config.toml
n_layer = 11
d_model = 384
n_head = 3
n_kv_head = 1
head_dim = 128
d_mlp = 2048
vocab_size = 6146
activation = "swiglu"
norm = "rmsnorm"
norm_place = "pre"
norm_eps = 1e-05
positions = "rope"
rope_base = 10000.0
rope_fraction = 1.0
qk_norm = false
attn_scale = 0.0884
bias = "none"
tie_embeddings = false
parallel_block = false
init = "normal"
init_std_qkv = 0.022
init_std_o = 0.0
init_std_up = 0.022
init_std_down = 0.0
optimizer = "muon_variant"
lr = 0.00806
lr_mult_qkv = 0.5
lr_mult_o = 1.5
lr_mult_down = 0.7
beta1 = 0.95
lr_head = 0.00575
grad_clip = 1.0
warmup_steps = 200
schedule = "wsd"
decay_fraction = 0.781
decay_shape = "linear"
final_lr_fraction = 0.05
batch_tokens = 65536
seq_len = 512
doc_mask = true
train_tokens = 442200000
steps = 6748
dataset = "wikipedia_en"
MLP neurons of a small language model. Each row is named by its layer, matrix (gate and up: input weights; down: output weights) and neuron, and shows model dimensions 112-207. Each number is 128 + 24 x the weight over its row's rms, rounded and kept within 0 to 255. Numbers have three digits each. A neuron's up and down rows have the sign that makes its largest values positive.
Before each neuron's rows, "fires on" lists the tokens most often at its 100 highest values on Wikipedia text that the model never trained on.

fires on: "I", " I", " \"I", "em", "ex"
L5.gate217:145114109144152160120120072132101143108123126143111143123113126095141110115135116063140161124116131112127125136154129090163139151184138121110123104128116134114083165126156139145101147145120126130141183098133175153124126150145116142085118138160089154170137131142109153137137147166124158147
L5.up217:160147128128146130115149102182108135099097156139110140126102120122103099116156105120174136104112141098161132101170178147114144134132151161131103121140107136141119141136120135124082132133128140097089134084131146143134131159107113153124147150146135147152123100147143144151112136149131102106
L5.down217:160157135152107118124101100123119100110081112113110093121091095172144137149115100064157097111071159122125137104129103133158131106136120101152132149107139139122111114156130122139120095144147159089097124130158158103095174049088125128141131091100108164168101142140094121170154081107138093157

fires on: "),", " as a", "\n\n", " as", " become"
L5.gate1402:093062132136139124137142136128154105126099129137118146092106109129124118126131124145106128130104098089134110145150144149119065141119134166101126150145137133142133103083109140091153113108146121129106189136113200167150101142130119126116121149131137144154152168112137116118111095167143142124
L5.up1402:094125105133148107171109128132127101123117130132107173093098087180106094149110088149144146172123132133114130101152144129158114089095126155106119143135108148140135119087107191103125106130143160135146225125159165167208111155128126124098137158129139155106145085153140115098144151114121143137
L5.down1402:134169093100122145149167146111122066124102111143160222191151116105149099121150164116138132122145152122133132127107144123091131149135150110162093102131164165172155129139129135143133157131155122124145113163095165092116118129144141134145140114145146126177097146111122112129098161099111076154

fires on: "g", "ig", "ug", "ag", "–", "l"
L6.gate234:100142147139139086074104136154137177110076157085106154120111123146108146103097132121110128136105143107124111115149120132131118145095127192087112149120103107138125123132153101107098156127092104140074149138165089155136147144117138106180116117085092151121145108124150135103124093148164118125
L6.up234:142108151129136129127114144108128121142093080090120113127092154140133128135172144091123115136155120198055096095166145142123125160103076062097115114116138118117083109097114125164122109138116113120125149099122147128111119081090120163123122102134099156125111126148143141082153101122178149139
L6.down234:120107128110113134163102102137109160132166098142125097132131129143104106114138109150149123121105135132147127170112101159082155132098097120117143150097102150129128105119128108163133142133135159178101133102134138118128082132139145111127095157109138190161138126134088145114107159111079124140

fires on: "\n\n", "\n"
L6.gate302:184090053139112133133141165133137135121119127121146116119099176105119131124147155168142168127135138157143124132101091119111115117098123166143194126164126158133167094084118126135175128129104141132127134104142116143123100139172106142080113076120124136123155169105132159118099147136092175125
L6.up302:151132110137089117119130196170106123110083142128135153152113148109106135132136123169103153124108111140124124108121107140096114145106121135149176111177149155147157101110133109130164144160125134110110144151162113164108121108152069161143117077137136167140146165116131147139099160123109156117
L6.down302:117135111113130131134125197148119119152087152140147255132131122152128111123105132131123130105119127139100131094125099128103118144132131156151157118149127121147109136128126119142149154149128129120134112148167113127120125096163077130123132109113144150130120138124142140148121148111118146129

fires on: "\n\n", "\n"
L6.gate1412:148110093161127141147111172180123122113109147120142118138124169150129105131128164163144204112120132137096125141129058144100098110084124172151151120154128125131120119112098105164171152146149128138141126163148121146094132105127096156107138115147133113131150172111136137142120156140130128122
L6.up1412:170156116152114096147148169160121090107088133116138106120145136122104154131133161161121153110108129139103131136104088167073124134137087187123185105156105143118149126097107102114153137110094122136127112134174101153111111100122130140096124115145120144119161162092135144140092107128152138126
L6.down1412:130096092126125140137119191143095104120125121147139251162113140175111138154115155156147118130133108176114126132121100131112078144126123164152176101153115125162111123105144124133114158143094149147117134103171133152113130106115120141160144131113102144115174133127131151136138103126100135112

fires on: "\n", "\n\n", ".", ")."
L6.gate1281:174126117120124144118141169126118117144104109128129148111095201170122118135129122176108135113122090144123121089134062117072110114125120160125161092130108134099126101135096125119165151138121100128131119158142114161124159152141141127073116128120103150172158160136096124158112151168124115092
L6.up1281:172125096093118099121172177190134121140119125109132107135116103109143095106123097170127154110111109174137113091130115115112153135112093135171140121183121126113164123100143091138186128128136121134126129109154123102127145110183114095113148090124143116143125166122119152145099136103103135147
L6.down1281:132136112109086124117106195123131120143082116150102194135123100149127126177144147120103115152143116139124138086157106138148140156137119173105130124107134166116157111100133104127111146123131133121153087133162110125158105116119127144140134099151135138119177119160158163172161120153118119125

fires on: "\n\n", "-", "d", "-l", "-d", " D"
L6.gate141:131093127124104144165161118087134156131148085117089130110119084183120168166118141134150110096125096107111106106154129103180136141150069115129142166151117164134106132123152118125099110103154160144125120148140087129150132157148123134142153091104173196136153107124164086137115150151122115133
L6.up141:158124157173126106143133079143093105098156090137153109116154123057158096100110146143140103123136099160148126126130124129118106114103135109129130146118130139084111103131142136120131151140140125120152152106141116118151087125111109171070123151120175196134127134109142115120153148155098085133
L6.down141:150118122131114113163090120126138142092135140108107118117094130113117143136130087138115150151164140117142142156169141157109062139157135123151174127111143102179125148144163168146141144133148132113094128136159107073118103171133183099115109146153107156141137104120118079104090113141114165183

fires on: "ut", "it", "at", "ud", "x", "ult"
L6.gate1971:157084116137090150105132105101132137129125117141115132106121137161130148077127127119118142110149135167082156093141074126163129120158189176130158069149087122157086151115139104109153101174192097137116175096151136104128098154147130136100127117130109137144114124138134129141144121134113107107
L6.up1971:094103138144125142156154138143109157194064110081135101135136085118132109150091132158131143118155099097156148121141087105135139104134112106151148146127108135130119094099171111123141128122130151148168157137143156098144111131109164171164130121142120165144193090080100155117139130109097127105
L6.down1971:139118111149133184132154177085131107186105138125140142125106151146117096146125118140134131136182131145130129101099083098133080111124113160145102118188124179117106133110116139120143135143101140125118184146115064166109127105160130119112148120108140120161090099144084083125156133156154131122

fires on: "==", "==="
L6.gate744:125118128150134131102084102155114126072144102144153124108125136120116149126125137173084092127100106134114129112143097190093151145099070145143087111121141153141157187134115125161110128154127141119140120139139155127124106112147124107128177151114137102108142087104109126110093074145152119150
L6.up744:176163116135098112109102137126131108139107166096114158107155110123104094142143139110096143106123146097108108156107157150147136123109096102127146147180135124105123137128082182126125123138133125123132132102104123112147135124115131092115181151110149119117151117123105160132114095135134110105
L6.down744:129129106137136085131096123146109113142160126129102157122121113130123126143125164169128126154114145128124121146160096190122128167126152119137121139172141118136141089105102142110096111179100147156129139110105174090119143142128145129131137121163134110131124097126125118097153139125118127148

fires on: "el", "en", "r", "l", "enc", "or"
L5.gate555:104139133148131133132139116140183096133115078141140119142121129067122172157141131113127137137104118161171076085103144145158162098153150154128158095152104150104138169124132122139080120150127155106164143133085116131169130111149114091138124109111129127149165134114144146140156084065110117150
L5.up555:083131121101141138145131137162149152119098113079133097115105151105106146149160126106104142089146157137166140124093116136149150162123124132133072101146116102145118154156119126107135126134108143094150116119155167169120110148126107132170136168149093101127148127164122125131183127084109134142
L5.down555:169139115114124130058107124133148164096140152143106087145098135122130138124098121127115064115122167097151138140102132120149119169120113123141116148116122142111121126190138134142108121149097152193103127116144106132098091103138164092157157119141128082135138212108163121110169147118082130128

fires on: ",", "\n\n", "\",", " while", "\"", "\"."
L6.gate1156:167102148067156120096149180114133142148149143127128139097096108079123131127138164105133158088123131162120117154132076121120094117134102097113137136150112131148149137078112127131106173122120126128145096126137136136127135114154117107131117112139147097081151149094132134148098150093119148146
L6.up1156:157132135136114110163115127134113153101128141096167109128160126154075142127169134125141128124138146162153134189095129166140099110155101144142150113164149142140126123126124121118118115099125156154087088100166121103120102089139145198124133120113146117148156137139120149170117134138173167077
L6.down1156:104109121163109085088132165087099162163112126110131129094089122114162101134140155085158084128162111127128150070142094071142095121128143125131151112127111142137129133159123122173130161145144127076151132155096088149154152122119125092128090140118132113111159147087146089144089115175111122133

fires on: "\n\n", "\n"
L6.gate65:147119097133094112087119134178134132126093140108160156155091101116161136107098120130094137091117135122103128118108100158155107113137105165165157084184106107150116102117131118126130145107110124131127135118179124108128114111146092135117114130152149129134154165103146113124087157137133151147
L6.up65:155097117121116135090128174186151144137115128132133105128083147096146088154169152131132183136102126135112112132083095134115066142133108155114137118145157118169138104100099121134157121140131147161123169140134100153122130151127127141161155087099118103127136136127096139119098136134116124117
L6.down65:103133173140159092148138201157106101122138137129131255118127118142090129145116169122088114095119142126144121101092137144107161103133142142133164101139108127126078158152104123118141113146139129124137144134136128103139114108150104146103133125145135143135139112150137154161142145161108161126

fires on: "u", "'", "s", "z", "i", "az"
L5.gate1026:103104128131147136145144122121119133141127079129099105088140171152137089130138128118121118145124108117117155146123111145165133114134140156098160154128142167128130109104143101137124108141133110177088160108135154155093101132095122133170144124105145137134117101167134154151141124113147119102
L5.up1026:118130113135105141096154115123153153154146128112101162098102122104152134135133110100146083103101146119140138122127089126125096087108149092157151130159132135149129148069154062132186117128164155122114146155094150096136111096105129185151069134179110134146143144089112119136124142130103133147
L5.down1026:136127115138145120118136131123129120092106147091135151133120127156135138161160126130116049132149157146133125121178099164126140138116078121136086170101116140191133120176112071125159174132129124113181151121122148172127107094111101115128164142108134107135116147101142112121116158157136105154

fires on: ", a", " =", " met", ", an"
L6.gate1175:140137149123090143127107112167163133135131096087088099121127125163144095134146106102144136112146126117173096109128148164080083122130117142145121117142080136103180163159162122092142098138163122155129146112131082123169154146135145147115111126099127082116137128145091168129113109127127151134
L6.up1175:192108124137115144144101130110141131160161149137129074124132161130110143126146084129174140122137146101142112141122140125129123103146102160100101111108087129154127132167132099119155136113149112137144133112143127105150123109115132144134163145121062084088114128097138158124160086171101133104
L6.down1175:099152145133136120108147132138149108076133093118151136106191146180125117097117137140125107165121131106112096104132156190127137159076175141167131171123162121147126146111114142160120157118130112164167110116127122148099119095132124133149123136124150133117084168089115122116128150082128089124

fires on: " ", "st", "im", "i", "u", "ue"
L6.gate1210:127104151154137107117132113146128102122114101146113154178137148130120085139123135146104136139137114137135144079130139135159101108118128124122117113164173124129144152133091114119108135107165125139113125114124146143138189166111121106144089169148158105103170129119113074133118127117102154146
L6.up1210:114137135120109118095118156099154088145152135076121152143075122120139068114119155123127137141152105129154133098109119145096113129103167155134114123134102154099129140149091099111140122133189138104129147105067113121159118126126144152178108129166114123112138131137137131153115113128117146149
L6.down1210:167099108117127108105176104116155098118079100128135176103021124149116100134089150104103160127178149125118112130120107138105102085137157121105140095150171109123133081108131113092133111112123149097083146121135127128100141145156110110121139098125144157109126109090143158130126144120169125123

fires on: "le", "air", "ul", "al", " no", "|---|---|---|---|---|"
L5.gate473:123139146132158132156107111172126142152121116153152146167162108156148137116120149164137095115105095169145134109137123140145126127125094104109157117130089121124209171146079142162126173100126098145115142125104141129111143083175162084155113106104144083117110130129107160177154121114090060164
L5.up473:131154120110147179128175088120105112123133138093122086108163119137154110155163135118094148135128106114092124090144160112115138152092146104174153087127106165152086096118094118133104105104096133080101109100152089101158179141161112082134113111167136127144145075129124081126148110145117121137
L5.down473:067121124131166116103142114141186088107086088144130152129108154095118144138139119122113099120130089134181154106189153131123109132124164104133122101112127110173146178122122146111171148105142186113142115109127155118109149136168107111127114092115128153138104134144135122151140107144124180152

fires on: "\n\n"
L6.gate720:126078119135127097117109123094140119123127150148132084137121145135078116078110077152107132118107095104130151096088115160124099102092160131143149144131147147138155117163110152113121156123130129128112104145114177096153146139153134157129115171132151140126138110143109110139115130154167137178
L6.up720:092079140138169124134087124074112098147138179121147203132130144131107160153143120109173137140136148111124115135105197079124095193110144126179117141129136130131164149114099169088143170131138121085120146079146126141149116127155137147133106170155127145140121072176146099100150128133163126098
L6.down720:095129140154128131123148128125142130154158134083084161161139121150098129141123139124170143167155148091112117132146125083126135044133101111148139115114145142132085116144127159124116126097133097136123077163175114111142105159163111181117113165161144138187083138143069142138150142114136074122

fires on: "==", "==C"
L6.gate1380:155151141120152098135126141155133157136138150137120130130161150107165117161101117139100165137131153096100125098200124176149145143106111137137132103145117136141138116123133158152118097158147121119114125132132136138166149172139116118154149150149149106134145117129116097158101121147163140177
L6.up1380:133129165163126091101113149110144106151120127140151128169154113119138081093111160127104174120144141166106110093110128176146145100129116104177133137140122098102112134151102110111156109119131133083127144084137108156144108105144137117139141094130096138109116121124184138157162111115119163098
L6.down1380:133139107156148176098100129160179127136098113137100148108094105147101118110142113150141114128077149140123150131146120175119119124159163109143136146096133125163150112100099141117121126101111155123152102128111120143141111155113135124101138132148102147141139149110180122108153137148154097116

fires on: " I", "e", " we", " to", "I", "'"
L6.gate1206:135099098124129154093157151080172172127097147123141124090091145121160120132103114128164149125112135133133118172133120079129102106158129150161120146120079161132145132112086138101106152114139143106143163089111118157145151144161128112121136141123132174126132087104178119120129100128151108150
L6.up1206:146154130108176166113138143118125138138121104114137111123116133084093086129156107125148135088107146120143085180120161110167084123133132160100157148104073123131144104152122121082129136165126155111164132088083157130116166157136117137115148148155099179145117101109165117120126105109126115176
L6.down1206:134121131131164092153108164176111112124115130168123126178141123140202131121154098119182107144093158157121094161145090083165117102122129129166135097096097104100122090105121118133163156147088179122139155132082155094115147105109071163088087147099131127118149155128140133126131107077087116141